Weights of a small transformer language model: width 384, LayerNorm before each block.
MLP neurons of a small language model. Each row is named by its layer, matrix (up: input weights) and neuron, and shows model dimensions 16-143. Each number is 128 + 24 x the weight over its row's rms, rounded and kept within 0 to 255.
Before each neuron's rows, "fires in" lists the words (lower case) most often at its 100 highest values on Wikipedia text that the model never trained on.

fires in: "when", "while", "since", "if", "once", "after"
L3.up229 [140 116 146  98 108 145 119 108 112 120  65  68 149 133  84 142 101 114 133 134 119 167 128 133 108 143 140 116 107 144 129 127 133 132 154 130  95 131 112 118  93 143 131 117 146 120 130 138 114  82 185 168 131 129 122 121 115 133 123 155 147 170 118 131 122 101 188 164  96 143 116 136 107 118 115  79 101 142 143 142 102 121 114 146 132 145 171 151 140 138 115 137  83 116  71 155 154 107 166  74  84 180 106 146 192 161 134 150 126 149 140 106 120 146 146  55 159 108 151  89 138 118 130 142 109 116 140 134]

fires in: "after", "during", "with", "following", "of", "are"
L5.up249 [114 159 164 116  99 123 152 148 104 111 125  94 147 129 140 120 168 113 155 144  89 122 159  97 124 133 109 121 118 138 138 123 132 118 155 107 114 108 147  99 135 140 136  95 168 134  76 138 148 133 167 130 102 151 114 106  84 119  99 144 157 117  80 102 141  93 151 105 116 101 124 150 104 160 135 106 142 154 122 153 120 121 132 134 149 140 191 144 139 157 151  68 116 111  86 115 106 128 153 117  95 129 129 123 148 143  91 182 127 103 125 138 111 125 104  90 150 140 122  86 130 112 114 122 125 148 118  91]

fires in: "in", "involvement"
L5.up930 [171 156 140 122 113 130 143 122 121 169 143 145 110 100 150 166 138 132 107 176 145 134 104 140 151 110 105 140 140 149 200 115 159 139 147 144 113 146 100  80 152 188 145 112 101 130  97  82 148 143 119 185 117 134 132 155 118 111 139 160 122 136 136 134 113 154 136 125 115 112 118 101 106 127 167 118 111 149 130 176 149  83 149 145 122 129 113 112 110 122 106 150 120 133 121 140 108 138 101 118 106 186 150 129 116 119 134 139 130 119 121  79 147  99 134 102  97 153  82 100 117 144 136 127 136 161 132 106]

fires in: "and", "of", "intelligence"
L5.up971 [ 90 142  79 122  99 136 129 118  84 136  93 169 129 108 127 101 119 116 111 150 137 143 126 143  98 104 128 122 129 168 136 116 143 110 169 114 136 146 127 128 121 143 126 175 143  81  88 105  86  86 149 143 132 107 143 105  94 123 151 146 160 130 101 140 142 137 111 153  93 138 138 122 142 146 110  84 107 118 150 121 141 159 120 125 110 127 173 109 138 140 139 130 125 107 152 115 132 143 161 113  99 119 113 102 117 136 146 129 145 145 106  94 126 106 149 164 159  99 171 122 125 149 112 128 132 101  89 138]

fires in: "city", "town", "theatre", "media", "district", "aria"
L3.up1111 [156  71 119 157 123 106 162 128 106 132 116 174 134 115 196  98 116 105 116 147 134 144 101 144  60 164 123 157 127 122 115 131  87 107  87  78 124 168 104 140 125 141 123 159 154  98 159 130 150 137 140 131 156 147 164 160  98 154 140 105 119  97 126 121 102 160 146  78 121 128 147 123 104 150 131 130 109 142 131  81 140 156 122 135 138 117 139 123 123 113 108 118  89 120 115 139 101 134 140  91 104 146 128 122 126  78 115 140 130 123 136 112 106  99 110 151 141 120 157 115  92 140 127 158 143 140  97 109]

fires in: "during", "after", "when", "before", "between", "heart"
L3.up1085 [116 150 161 121 143 143  83 173 137 111 150 149  96 121  94 140 125 110 151 123 110 100 145 153 134  99  96 148 108 148 146  75  98 153 154  98  95 116 104 108 169 165  55 116 116 109 105 101 133  88 102 105 141  72 134 129 157 118  87 103 147 150 163 138 160 158 149 113 126 121  96 144 130 124 129 110 120 133 116 139  98 107 113 121 145 157 141 141 111 158 128 152 141 114 119 108 169 126 134 112 157 152 119 160 132 107 177 123 153 139  98 132 122 120 134 151 143 102 147 159 141 145 148 107 143 103 123 163]

fires in: "to", "now", "and", "was", "name"
L7.up786 [134 138 116  77 154 181 164 104 119 177 131 117 142  90 124 153 168  76  82  83 172 107  96 128 145 119 105 127 135 174 115 148 166 149 126  85 129 134 105 162 125  76 142 156 115 142 138 120 138 112 129 122 120 152 128 112 143 131 162 115 111 138 123 128 110 160 131  70  95 122 103 168 150  99 116 145 110 105 112 112 120 174 129  83 143 105 124 153 143 131 117 129 131 169 155 125 104 129 149 176 143 121 110 194 114  71 143 110 119 119 142 139 122 117 132 118 150 151 148 166  90 154 132 143 152 148 122 144]

fires in: "in", "of", "abdul"
L5.up1026 [ 96 138 101 127 132 114 136 122 140 133 147 155 144 130 150 130 148 112  88 123  95 145 132 156 104 113 141 116  72 133 132 147 136 122 133 112  89 131  44 145 111 131 157 118 139 150 119 155 123 115  73 152 151 135 110 121 123 142 138 137 139 119 124 111  89 143 152  95 168  84 116 152 159 156 101 104 115 131 102 136 121 148  95 131 114 130 142  99 133 104 151 105 115 150 129 117 105 117 111 126 112 157 161 133 100  85 115 159 152 123 114 106  89 125 125 119 147 107 133 104 118 114 122 153 165 129  95 130]

fires in: "united", "national", "world", "new", "score", "north"
L4.up432 [135  94 149 150 128 160 142 119 163 114 117 125 116 150 126 135 179 108 134 138 117 148 141 176  78 114 127  80 101 113 115 137 113 128 166 182 183 111 120 125 118 132 148 147 123 108 177 144 113 112 166 130  76  86 180 135  71 123  92 142 121 120 133 149 125 135 128 155 129 133 138  81  74 156 118 111 151 115 136 101 147 131 144 117 146  92 125  79 143 164 139 139 109 141  72 122 141 164 123 151 133  84 161 118 150 165 116  90 106 175 150 119 136 152 107 129 153 148 125 169 136 117 146 148  95 124 124 136]

fires in: "to", "from", "around", "with", "about"
L7.up612 [146 127 106 118 103 103 150 128 120  98 131 131 114 108 147 158 138 111 129 145 144 113 129  96  92 115 127 159 103 179 142 137 161 139 112 121 160 119 117 134 149  60 112 159  96 113  91 139 131 163 102 166 163 106 159 152  82 175 133 176 106  82 146 106 125 167 125 117 127 145 161 125 133  92 158 159 125 128 126 122 106 104 116 121  92 116  96 137 117 136 176  93 175 103 119 155  96  83 178 121 128 142 122 136  73 146  92 130 145 137 140 155 123 117  96 145 143 148 156 108 184 142 116  95 115 137 139  93]

fires in: "after", "since", "while", "with", "following", "as"
L5.up1196 [138 135 107  82 118 106 157 120 148 133 110 142 130 162 122 132 139 128  92 150 143 127 138 119 131 116 116 146  92 119 121 116  95 140 162 135 107 150 118 152 114 124 205 159 126 123  99 102 116 140 125 123 170 150  63 135 115 104 125 105 121 103 170  84 131 113 118 136 129 155 101 160 118 107 166 105  82  94 102  99  65 123 124  98 153 129 133 136 147 154 146 128 116 124 159  90 144 121 116 121  93 151 111 177 145 120 133 165 158 159 139 113 144 125 125  94 125 114 149 108 124 202 119 151 119 127 113  99]

fires in: "of", "department", "region", "headquarters", "university", "persian"
L3.up328 [131 121 118  51 117 144 194 112 108 134 127 132 142 151 144 118 101 128 120 121 136 127 101 124 154 119 158 119 162  88 137  87 140 127 157  79 116 155 122 117 134 195 165 128 164 106 103 124 145 107 132 126 159 158 121 127 159 148 140 166  83 122 153 149 119 129 108 112 111 137 116  81 160 106 134 153 153 123 147 177 153 139 102  81 135  97  99 141  85 101 132 135  89 131 145 112 154 110  90 110 120 131 131 161  87 108 128 168 143  98 158 148 125 150 123 153  89 117 128  95 142 150 136 126  94 155 157 161]

fires in: "or", "and", "as", "possibly"
L7.up829 [113 108 137 128 123  99 138 101 123 144 182 123 118 134  67 102 108  60 117 160 123  64 163 116 108 154 137 203 156 109 180 119 127  91  92 151 132 143 112 108 191 140 113 108 133 121 153 111 155 114 131 103 141 172 139  91 149  91 141 129 143 129 158 101 140 116 165 112 120  89 152  97 134 123  76 118 162 141 118 159 106 138  82 112 120 126 159 135 140 119 110  89 101  84 149  92 126 146 100 105  84 129 145 119 135 117 141 141 135 112 114 132 162 141  92 117 137 138 133 168 140  90  94 142  99 124 127 160]

fires in: "from", "round"
L3.up587 [137 138 125 140 111  83 120 103  80 116 144 117 112 137  97 140 130 116  89 121 126 119 133 138 153 154 155 134  85 151 153 145 128  82 147 119 129 162 140 105 136 175 129 116 130 170 130 145 139 135 182 139 102 117  98 144 138 143 111 134  90  86 148 120 120 139  82  68 146 156 148  90 134 136 138 110 145 134 102 130 134 140 136  87 130 126  86  90 138 137 120 121 155 155 138 155 101  99 150 105 148 129 111 126 144 138  87 138 136 109 145 124 127 144  87  92 127 135 148 125 143 128 113 181 137 109 142 120]

fires in: "to", "would", "not"
L4.up1202 [110 120 113 121  94 103 138 115 132 157 103 182 178 182 136 136 104 106 124 104  98 133 113 148 164 131 132  90 147 144 161 131 163 135 117  94 128 130 116 154 118 145 149 165  92 115 141 153  82 131 148 127 108 119 127 162 131 141 146 139 122 124 136 150 126 142 129 142 137 108 103 117 160 136 131 127 111 129 100 127 140 155 149 125 142 122 119 159 146 108 113  98 114 168 178 108 116 125 130 141 129 135  94 118 128 116 110 142 132 122 133 122 118 103 154 104 141 138  97 113 130 111 143 163  81 100 126 114]

fires in: "of", "during", "important", "for", "importance"
L4.up173 [128 141 114 145 151 140 110 140 140 139 155 142 120 110 133  85 106 128 145 134  89 126 115 140 125  92 138 123 131 132 147 150  93 111 131 165  92 130 129  76 150 166 135 138 126 125  72 141 103 138 123 121 148 103 146  87 144 142 126 105 103 125 164 179  94 121 178  90 130 119 154 151 168 140 165 161 163 128 101 133 117 149 149 172 157  96 159 129 107  76  86 104 155 144  96 128 106 131 151 102  71 139 152 105 108 122 115 139 108 152 136 148 148 144 147 105 172 145 122 138 131 113 100  96 119 170 141 131]

fires in: "of", "the", "his", "s"
L5.up603 [147 104 167 105 126 122 146 126  72  86 122 139 120 118 115 156 137 174 126 102 112 130 113 142 128 133 134 104 192 124 138 144 156 145 128 144 113 194 137 104 116 156 110 131 133 116 131 119 107 117 115 152 164  89 112 134 139 171  77 119 151 159 116 149 165 126 192 146 106 138 138 108 109 140 139  73 150 145 118 124 127 131 135 115 123 109 139 105 154 120 126  84 141  78 129 159 160 125 156 147 134 140 105 131 121 101 127 147  74 126  95 131 117 122 103 103 154 129 130  83 120  95 142 130 143 144 127 105]

fires in: "and", "the"
L5.up129 [142 130  96 119 104 142 149 119  59 160 109 148 171 127 141  87 123 157 123 130 169 117 131 149  97 122 157 104 108 105 126 134  67  96 111 166  94 139 142 145 189 159 124  98  95 120 141 159 130 101 109 137 126  72 100  90 121 134 125 123 111 162 135 150 155 125  91 106 133 144 101 122  76 116 125 156 126 112 146 140 107 140 155 161  99 139 157 126 152 134  93 120 115 164 106 171  94 117 138 134 148 110 140 156 124 147 121 161 112 142 102 147  95 121 106 122  96 143 140 114 128 107 104  87 121 130 136 135]

fires in: "of", "candidate"
L5.up1063 [134  91 135 129 118  89 127  89 154 118 127 144 137 152 139 103 101 156 139 110 100 169  99 144 107 143 130  95 131  93 107 134 128 145  87 101 111 134  93 102 175 146 130 100 157 104 117 164 124 100 145 143 146  96  97 116 138 118 134 116 123 166 147 161 153 142 120  97 108 122 110 121 132 110 109 107 145 110 157 131 165 132 121 135  91 132 126 129 143 150 117 130 120 115  79 101 152  93  97 127 159 148 128 128 115 123 127 105 104 127 111 159 153 115 175 207 129 142 134 132 125 127 138 116 127 111 120 128]

fires in: "his", "her", "its"
L4.up1156 [132 191  84 106 147 130 128  92  65 134 156 112 154 132 129 148 120 111 126 141 130  73  83 126 116  94 144 138 106 137 147 133 144 154 134 131 105 124 140 158 159 121 109 128 140 133 169 128  92 134  99 103 141 110 147 122 169 157 106 109 168 135 133 128 106 155 134 164 131 127 166 116  90 151 144 116 101  90 126 164 117 152 128  83 171 149 122 125  80 117 152 113 109  76 122 113 168 130 111 108 121 137 100 132 138 125 133 121 143 127 100 117 125 121 104 137 133 108 123 126 147 157  98 132 121 112  95  99]

fires in: "between", "both", "two"
L5.up428 [ 93  57 151 116 165 122 115 135 155 131 131  86 116 131 151 117 117 126 146 100 158  89 148 106 157 137 112 122  85 134 137 132 165 131 107  85 119 106 138 113 141 111 133 109  83 127 124 119 141 117  89  82 104 163  94 145 165 138 173 147 134 136 169 126 134 120 148 126 160 131 158 105 172 113 179 159 116 142 137 152  81  89 106 134 129 128 140 145  98 148 166 176 133  73 129  86 145  95 122 152  83 147 113 127 163 128 117 103 149  75 128 156 111  93 102 113 135 104 132 126 110 104 141 135 123 146  98 146]

fires in: "the", "rochdale", "thoracefasciella"
L7.up414 [ 89 108 154 154 128  86 153 122 154 110 103  92 113 103 145 139 140 152 146 112 140 149 151 111 106 138  87 136 143 138 124 108 121 109 108 152 122 134 157 111 123 131 106 176 111  98 145 130 145 122 126 116 115 132 119 176 143 149 138 170 148 137 123 125 138 112 148 128 170 112 150 116 138 175  87 162 132 143 149 151 135 104 147 138 112 108 102 162 152 106 158 128 134 159 110 125 162 124 116 105  98 142 140 131  84 110 103  98 124 132 120 146 119 121 132 147 126 157 109 112 122  72 161 103 168 116 172  98]

fires in: "it", "italy", "its", "what"
L3.up478 [106 105 165 164 129 106 119 118 152 106 133 100 140 107 136 132 102 124 138 142 134 106 124 130 149 109 157 140 131 137 147 132 142 143  89 146 119 126 156 130 108 113 179 121 136 127 113 118 144  89 132 109 119  87 120 123 172 132 151 123 111 173 122 162 152 138 127 145 151  97 161 122 123 100 115 118 109 136 117 128 164 133 127 107 132 148 137  86 168 107  98 119 103 125 113  75 148 132  99 106 107 131 145 138 126 146 125 124 133 141 139 136  97 114 140 136 130  65 145 152 156 112 103 110 121 137 115 102]

fires in: "born", "inspired", "incumbent"
L3.up362 [113 154 147  98 120 152 131 105 138 129  86 157 127 150 146 112 126  85 108 111 111 104 131 160 135 135 106 147 100 142 114 115 143 141 131 125 152  94  84 101 152 127 115 122 140 174 141 141 116 150 117 117 150 159 132 133  81  88 107 128 150 139 129 104 170 179 195 164 107  96 126 110  87 121  96 154  79 120 113 169 130 121 188 156 141  88 148 119 115 138 131 100 116 133 138 146 150 156 123 178 157 119 166 132  85  50 142 107 136 134 139 101 125 117 164 118 134 137 110 115 119 143 110 126 102 134 182 135]

fires in: "a", "of"
L7.up770 [151  82 117 167 109 109  86 145 124 112 148 151 105 175 143 123 124 169 126 115 125 101 108 116 154  95 137 104 124 143 119 123 130 115 140 122 127 161 125 116 167 116 149  83 142 124  99  79 125 105  98 102 137 112 145 126 111 149 119 137 160 172 162 164 117 160 167 161 149 113  97 139 123 148 114 130 178 120 156 127 116  94 141  94 121 134 138 131 113 110 151  96 160 114 130 146 142  81 151 116 159 152 103 104 125 148 105 129  65 130 163 108 110 138 137 137 116 154 109  89 150 150 122  90  95 166 155 146]

fires in: "has", "had", "have", "ve"
L3.up923 [102 187 134 145 150  88 136 130 138 130 126 110 126 161 133 147 120 128 111 111 134  94 127 148 159 134 194 185 140 143 110  99 155 153 137 125 119 131 127 107 111 120 130 115 118 147 135 116 134 136  95 143  93 134 114 117 100 130 111 155 135 110 153 135 173 114 105 155 111 151 167 116 118  80 162 127 140 122 128 120 117  93 114 113 152 137 149 203  91 153 121 130 124 138 133 149 140 156 141 142 107 130 125  75 130 129 107 157 164 148 170 118 136 130  91 158 113 133 130  93 161 116  95 103 164 129 133 111]

fires in: "and", "to"
L4.up1074 [139 154 124 141 143 125 111 139 116 161 168 173 165 102 107 135  85 129 181 117 137 160 123 131  99 113 118 136 152 171  91 128 161 141 133 140 118 155 119 126 151 124  98 101 138 128 105 142 126 175 101 161 119 139  98 138  91 135 139 121  85 123 116 156 133  87 115 158 144 147 165 124  91  91 130 133 152 120 134 139 104 128 123 152 163 142  94 115 157 117 110 132 104 146 145 133 116  81 147 115 133 146 139 151 111 117 119 108  63  96 165 118 108  90  54 112  69 131 133 131 122 141 127 141  63 123 109 105]

fires in: "the", "its", "an", "their", "they"
L4.up812 [136 129 119 157 111 158 175  80 139 160 141 121 137 117 116 179 129 116 115 121 117 137 112 153 119 110 157 154 161  94 128 131  94 151 120 161 145 144 128 111 102 150 132 144 102 137 153 135  91 145  82 129 121 125 138 136 154 132 148 136 139 125  92 139 124 110 121 154  79 109 140 157 141 132 128 112 169 139 138 129 115 134  93 146 183 163 144 108 154 160  80 103 151 139 105 134  93 182 134 115 160 155 100  75 161 114 126 140 155 136 133 135 128 108 139 131 134 117 141 126 121 120 132 166 105 134 116 140]

fires in: "to", "until", "thoracefasciella", "and", "or", "although"
L4.up483 [111 160 127 124 115  97 111 146 102 128 162 165 115 115 101 140  87  82 131  81 146 121 124 122 150 150 102 118 117 138 155 177 105 132 137 130 128 137 148  88 126 126 136 161 183 132 137  78 156 161 126 106  79 133 123 128 157 128 158 112 128 135 148 111  99  73 126 165 171 132 126  83 111 145 100 105 121 128 103 118 107 102 115 107 132 132 138 115 132 136 126 132 104  86 118 111  72 125  88 110 119 173 115 136 156 158 129 178 149 122 129 127 136 100 124 123 117 129 134 135 100 134 113 154  97 109 117 165]

fires in: "with", "without", "performed", "continued", "via", "managed"
L3.up190 [146 112 134 104 111 147 141 132 111 117 144 157 142 125  86  99 199  84 104 114 127 130 119 117 161 119 106 158 134 137  99 121 117 133 123 113 112 139  84  68 104 153 129 139 123 153 126 132 108  73 112 108 114 167  62 111 114 102 159 170 122 121 133 158 173 142 126 129 151 106 147 119 113 163 121 146 119 144  94 149 108 118 159 135  93 136 136 122 111 110 180 129 151 136  90 129 106 130 133 110 117 149  98  99 115 161 104 212 105 135 139 125  88 145 143 121 139 146 117 107 100 104  91 143 144 132 159 102]

fires in: "of", "into"
L3.up933 [111 148 118 152 189 152 138 146 158 155 128 112 138 111 128 105 187 173  89  80 127 142 123 131 124 144 111  98 134 132 149 144 148  91 155  74  99 116 101 111 124 150 117 138 111 102 117 127 154  91 129 126 129 135  74 145 192 121 138 164  89  96 164 136 119 124 110 138 123 127 130 132 150 137 102 133 117 149 105 134 130 116 172 114 158 122 132 126 122 107 118 121 138 109 105  90  83 127 147 114 103 155 109  95 137 160 121 147 188 120 122 121 156 155  97 118 147 116 169 118 143 148 152 157  98 127 122 143]

fires in: "been", "to", "be", "have", "also", "on"
L7.up1125 [104 122 137 167  84 121 107 133 114 129 158 114 142  67 175 139 143 116 129  96 122 146 121 172 118 136 114 175 129 117  97  69 148 134 159 122 128  73 129 124  77  99  82 118  94 130 117 146 100 119 119 119 104 147 122  86  95 115 141 135 103 149  91 134 115 143 120 121 120 111  93 167 103  89 170 129 125 115 119 143 154 159 115 165 140  95 167 120 114 107 167 106 103 103 144 126 146 125 154 117 117  94 143 119  83  89 142 133 142 113 154 134 146 110  93 140  87 100 123 149 131 147 126 146 104 137 144 120]

fires in: "and", "k", "telephone", "further"
L3.up1220 [176 126 122  95 146 136 147 125 133 142 130 124 115 137 136 116 103 110  95 114 103 123 143 129 120 114 128 110 153 121 146 150 135 137 140 178 102 116 170 144 116 140 141 168 191 127 148 137 158 146 161 150 155 120 131 142 109 107 155 125 120 127 148 130 128 130  96  76  95  95 105 119 168 148 142 100 130 150 137 104 132 137  88 151 119 129 131 107 128 140 122 136 147 139 129 126  62 117 132 136 147 147 173 120 149 132 129 135 123 107 106 146 127 112 139 120 100 105 110  79 120 150 171 118 122  94 123 101]

fires in: "joined", "with", "contract", "to", "from", "at"
L5.up556 [154 114 116 151  79 110  67 141 111 124 138 174 114 155 145 124 142  97 132 133 148 117  52 135 175 112 122 127 158 140 149 137 173 131 129 118 108 137 153 134 147 156 128 140 126 149 112 122 151 144 113  91 122 138 158 129 100 108 118 144 111 102 158 115 148 134  87 106 142  86  97 110 124 111 137 107  96 130 116 153  90 157 115  87 147 143 102  91 163 118 168 111 119 140 137 145 109 122 172 134 150 125 128 148 117 165 145 116  97  99 146 134 124 120 144 114 155 144 118 105 138 135  83 126 122 173  79 117]

fires in: "the"
L3.up360 [157 146 155  68  95 109 115 109  97 146 163 126 104 106 104 107  90 129  81  94 121 109 126 141 105 110 132 145 165 143  83 192 155 145 128 124 116 119 129 145 133 161 106 113 148 163  95 116  89 133  87 111 134 102 109 151 123  99 117 100 132 132 117 146  98 136 115 165 131 157 104 145 144 128 125 143 143 165 108 120 111 123 132  85 152 174 117 102 115 142 135 143 140 127  97 156 135 109  71 132 122  98  99 128 129 140 141 154 125 157 110 160 147 125 126 106 110 117 121  88 137 125 167  65 103 100 103 118]

fires in: "of", "s", "well", "the", "from"
L5.up343 [106 125 127 110 136 104 140 127 125  89 152 121 144 136 116 124  97 152  91 143 124 128 148 156 142 110 109 164 125 140 122 142 151 100 105 124  99 104  87 149 132 137 174  96 134 165 155 108  90 169 189 120 183 133 110 134  93 106 135 136 106 120 135 119 113 187 126 148 139 160  91 133 166 130 147 110  90 119  63 107 166 121 132 125 127 148 106 120 125 119 153 108  95 139 152 142 151 132 135 131 124 102 127 120 158 136 114 142 124 156 116 109 140 112 124  93 109 131 138 117 139 107 155 119 133 123  45 125]

fires in: "38", "one", "seven", "fifth", "five", "39"
L3.up31 [112 142 174  93 105 119 131 134 109 153 105 134 110 130 154 160 131 174 133 109 160 125 133 109 118 116 168  95 123 159 147 168 155 152  99 140 100 140 146 132 143 120 137 118 142 121  96 144  83 149 123 147 117  59  62 124 162 144 138 142 108  91 113 161 136 105 151 130 118 108 192 136 120 126 143 181 128 134 136  91 153 106 135 113 141 138 139 130 108  93 146 136 151 118 129 130 129 129 168 127 134 108 118 153 149 142 113 117 116 135 143 105 141 111 124  99 149 151 132 137  64 162 161 149 168 138  97  95]

fires in: "in", "to", "despite", "due", "before", "by"
L5.up240 [121 113 157 121  93 106 110 108 132 113 113 151 139 113 123 114 180 153 118 156 117  91 138 175 112 108 117 143 159 115  88 125 155 149 156 137 125 134 113 126 127 142 157 159 141 138 123 107 144 103 131 134 179 172 105 121  73 116 156 126 158 124 138 118 107 146 135 154  97  88 109 148 110 130 136 122 103 151 112 119 106 114 115 112 148 149 134 153 152 124 124 169 134  78 152 107 171 154 113 127 101 141 137 129 140 131 143 161 163 124 137 162 133  95 129  98  94 155 135 112 112 175  98 107 149 145 114  92]

fires in: "at", "digital", "on", "locomotive", "for"
L3.up442 [113  83 141 144  56 127  90 111 130 107 139 146 134 139 130 133 152 144 105 132 130 136 113 129 133 129 126 122 119 134 140 147 109 143 123 147 177  97 126 161 153 107 121 136  85 110 131 139 139 118 119 129 128 118 119 141 155  91 144 118 116 116 157  91 148 114 135 130 112 176 146 115 130 133 125 156 117 134 125 174 106 146 136 125 115 100  72 184 121 160 150 142 118 112 129 167 112 115 117 133 137 127 135 104 148  90 145 135 137 160 145 139  78 177 133 101 140 123 133 105 122 114 143 149 155 116 115 107]

fires in: "of", "during", "in"
L3.up441 [ 97 101  92 152 106 124 148 118  92 153 149 125 135 113 128 162 114 169 119 164 183 155 166 134 110 118 113  84 129 127 171 126 142 115 115 155 118 149  93 125 147 130 128 135  71 124 166 135 161 116 107 121 169 142 135  83 123 125 135 116 159 131 128 130 109 157 159 122 102 134 150 127 137 144 151  74 143 134 136 115  97 179 145 118 111 112 145  84 129 132 140 125 101 103 111  96 128 157 112 114  85 120 151 184 116 131 105 176 136 101 139 158 156 127 112  91 108  94 124 120 105 112  74 149 134 144 120 147]

fires in: "of", "too"
L5.up395 [176 194 103 128 114  97 115  72  97 138 157 155 180 143 113 120 119 182 129  99 156  95 118 137 130  92 191 134 142 146 126 168 123  96 129 107 108 140 127 137 130 158 128 147 122 144  96 116 154 151 135 106 146 159 124 123 117 120 135 126 149 116  81 131 135 145 159 130 151 129 100 141 128 137 105 109 146  91 157  98 130 149 111 114 114 170 149 168 153 107 131  88 117 115 108 125 109  94 153 127  68 116 117 126 166 159 136 137 134 112 137 142 149 163 163  69 123 149 143 172  95 121 130 111 142 149 110 100]

fires in: "and", "than"
L4.up163 [136 111 120 109 143 101 133  89  81 139  99  73 127 178 125 122 139 114 125 139 127 127 148 116  86 146 127 129 184 184 109 133 124 154 165 148 149 133 147 139 118 155 136 150 185 101 141 140 140 130 143 121  98 111 201 117  90 117 133 129 127 160 150 148 125 132  72 101  93 116 116  89 166 109 176 133 112 102 136 110 143 131 105 128 131 115 162 109 119 119 102 119 128 103 137 123 121 124 134 138 130 102 146 125 143 142 143  91 127 131 183 120 115 106 163 122 156 102 166 127 132 134 146 117 133 166 123 174]

fires in: "and"
L5.up678 [107 153 124 111 126 107 120 129 112 113 138 141 114  93 131 130  73 130 129 125 131 105 168 113 125 136 140 137 148 134 122 121 134 112 107 137 196 122 136 126 137  89 139 155 144 145  81 158 108 163 151 135 126 128  87 107 145 131 106 133 125 100 107 141 104 111 146 103 148 147 181  71 139 102 130 146 114 107  88 101 125 150 129 121 131  86 132 131 168 125 108 129 127 100 126 120 140  92 117 130 138 132 153 107 153  90 157  88 154 140 111 115 108 123 114 107  90 143 137 110 125 152 148  96 123  99 102 117]

fires in: "to", "well", "would", "ve", "will"
L5.up858 [116 164 148 135 142 156  85 151 132 139 157 136 146 182 118 136  90 129 110 109 114 143 112 180 166  80 125 158 126 126 127 133 140 120 103  76  96  97 104 156 104 109 101 143 149  95 136 164 139 113 137 137 127 132 128 103 127 138 104 149 142 167 126 177 118 132  99 132 121 121 131 135 101  92 122 189 133 117 126 131 153 118 117 130 102 189 116 140 132 131 167 122  98 114 143 103 122 143 128 115 132  97  94  95  79 117  82 161 177 137 168 150 121  78 160 116 121  91 147 122 169 123 108 106 117 100  93  89]

fires in: "of", "to", "from"
L7.up1511 [153  85 147 181 123 111 156  88 133 127 132 108 124 106 118 120 134 142 123 124 131  87 130 117 162 166 130 158 172 124 103 134 158 132 130 195  92 136  87 140 129 138 119 133 148 150  84 152 147 102 177 123 165 135 150 105 148 133 149 161 118 147 107 139 102 148 141 139 122 146 103 142 145 109  69 178 120 113 117  93 110 129 129 104 119 128 141 133 104 136  99 120 139 111 119 174 139 139  91 144  85 159 128 130 131 158 118 116  95  99 111 163 112 131 131  92 138 105 172 134 116 115  86 134 133  70 125 139]

fires in: "at", "with", "by", "on", "attended"
L5.up1148 [129 123 119 131 104 155 153 151  71  89 153 146 160 104  82 158 125 111 143 119 120 113  86 126 130 135 139 153 156 111 129 122 126 149 154 163 127  89 114 162 117  94 163 108 108 118 115 103 124 147 121 106 100 101  97 145 114 130 150 132  90 144 145 123 115 146 164 163 136 135 138 147 143  92 143 153 128 158 170 149 128 125 137 137 165 138 169 160  93 147 119 119 151 125 127 119  95 102 103 145  98 153 102 129  90 156 122 157 125 110 114 136 113 135  60 134 142 120 117 122 117 149  91 124 137 133 104 103]

fires in: "before", "while", "during", "by", "after", "beautiful"
L3.up542 [125 139 169 125 161 174 129 159 104 129 128 192  94 126  99 162 143 172 143 160 141  80 136 128 140 188 108 108 135 103 121 162  97 153 130 138 130 107 131 150 128 108 144 140  96 162 100 140 127 146 147 147 109 147  97 101 141 124 131 156 189 136 110 131 102 123 142 143  89 127  99 136  84 104 151  79 135 152 144 131  98 128  91 130 136 114 149 107  68 111 136 101 110 135 168 122 128 105 126 124 103 142 137 104 105 156 162 105 166 132 101 122 119 106 132 139 124 128 132 168 123 118 144 144 153 138 174 124]